python train.py --d_model=192 --head_dim=32 --norm_place="pre" --parallel_block=false --batch_tokens=65536 --seq_len=512 --doc_mask=false
MLP neurons of a small language model. Each row is named by its layer, matrix (up: input weights) and neuron, and shows model dimensions 64-127. Each number is 200 + 20 x the weight over its row's rms, rounded and kept within 0 to 999.
After each neuron's rows, "fires in" lists the words (lower case) most often at its 100 highest values on Wikipedia text that the model never trained on.

L4.up548,211,191,198,226,205,193,184,192,194,203,242,216,227,208,216,214,194,219,192,243,200,232,208,190,205,209,208,186,209,215,186,192,174,191,209,180,181,169,213,213,220,204,209,199,242,148,211,211,179,209,219,219,192,232,168,159,174,196,196,197,206,178,221,161
fires in: "not", "also", "ros", "pos"

L2.up506,231,230,199,170,196,217,184,199,165,181,176,177,187,200,194,193,222,188,192,201,205,195,165,181,238,212,186,235,221,179,192,206,178,175,222,206,236,216,197,240,175,199,217,192,223,179,198,200,192,214,217,198,192,175,211,206,210,173,180,207,195,198,178,220
fires in: "to", "following", "managed"

L12.up288,187,204,234,220,173,170,214,159,222,209,219,215,198,214,205,200,215,205,203,192,222,214,175,182,200,214,198,204,217,202,206,216,157,186,219,209,204,189,236,203,215,215,218,237,200,213,216,190,193,209,195,184,219,167,182,190,195,200,203,178,168,208,219,189
fires in: "and", "then", "not", "under", "only"

L10.up64,233,198,200,217,164,220,244,220,225,201,187,217,211,172,194,202,208,200,190,171,203,187,194,217,185,216,207,187,230,166,205,204,192,221,221,180,194,209,183,167,165,180,196,176,204,179,212,204,222,231,197,152,226,181,200,175,175,203,208,197,202,214,227,231
fires in: "the", "he", "and", "s", "they"

L4.up407,201,208,200,212,176,220,190,247,204,215,232,188,214,199,225,198,172,217,193,212,165,239,195,176,201,215,192,175,215,227,215,205,168,202,217,185,204,172,141,212,184,182,185,198,169,171,197,186,242,235,210,192,246,198,192,180,223,180,170,209,219,181,201,210
fires in: "the", "were", "be", "first", "name", "been"

L2.up435,190,189,199,181,228,187,210,204,224,214,188,221,211,199,235,223,210,196,170,211,206,189,186,170,160,199,188,237,208,213,188,188,204,251,225,198,197,168,205,168,214,187,197,195,213,187,187,201,185,198,198,196,210,210,199,197,197,189,182,203,228,191,189,217
fires in: "women", "lead", "leaders", "indicate", "industry", "individuals"

L10.up329,198,204,216,196,240,250,186,162,185,150,209,218,169,181,196,215,204,211,200,202,217,187,191,184,184,221,178,200,219,202,193,217,219,218,233,200,201,205,192,211,201,205,187,196,196,189,202,226,216,192,232,193,220,197,197,153,195,176,180,184,199,230,197,204
fires in: "the"

L8.up92,183,185,185,165,201,231,167,203,200,192,201,194,189,182,196,192,155,186,227,192,161,192,176,217,222,205,152,186,191,201,192,164,186,203,189,208,209,188,178,179,196,220,178,166,195,215,190,220,209,230,230,206,190,242,228,197,187,210,208,165,200,197,190,187
fires in: "in"

L2.up536,235,169,227,209,184,216,210,205,176,219,214,169,191,191,198,228,203,185,208,199,162,176,225,202,192,180,158,176,214,165,203,181,203,189,209,225,230,204,210,186,203,193,192,216,180,183,213,180,206,169,221,214,164,202,194,180,214,213,180,170,238,199,174,188
fires in: "de", "death", "degree", "debut"

L6.up334,187,193,197,174,168,199,204,198,235,185,201,199,194,198,208,210,175,226,171,189,207,200,220,193,199,181,206,223,198,179,216,226,199,221,185,225,198,204,161,221,222,210,251,228,199,182,202,192,176,216,218,166,214,202,192,214,189,177,179,223,217,230,159,174
fires in: "the", "two", "fourth", "few", "five", "s"

L12.up21,206,245,220,180,208,203,189,211,198,184,201,209,206,198,193,186,197,173,184,224,175,248,190,199,187,199,221,193,208,201,216,189,213,197,175,208,174,209,211,179,223,244,199,195,164,191,226,245,189,213,222,195,202,168,180,209,201,170,208,171,172,193,208,201
fires in: "to", "also", "eventually"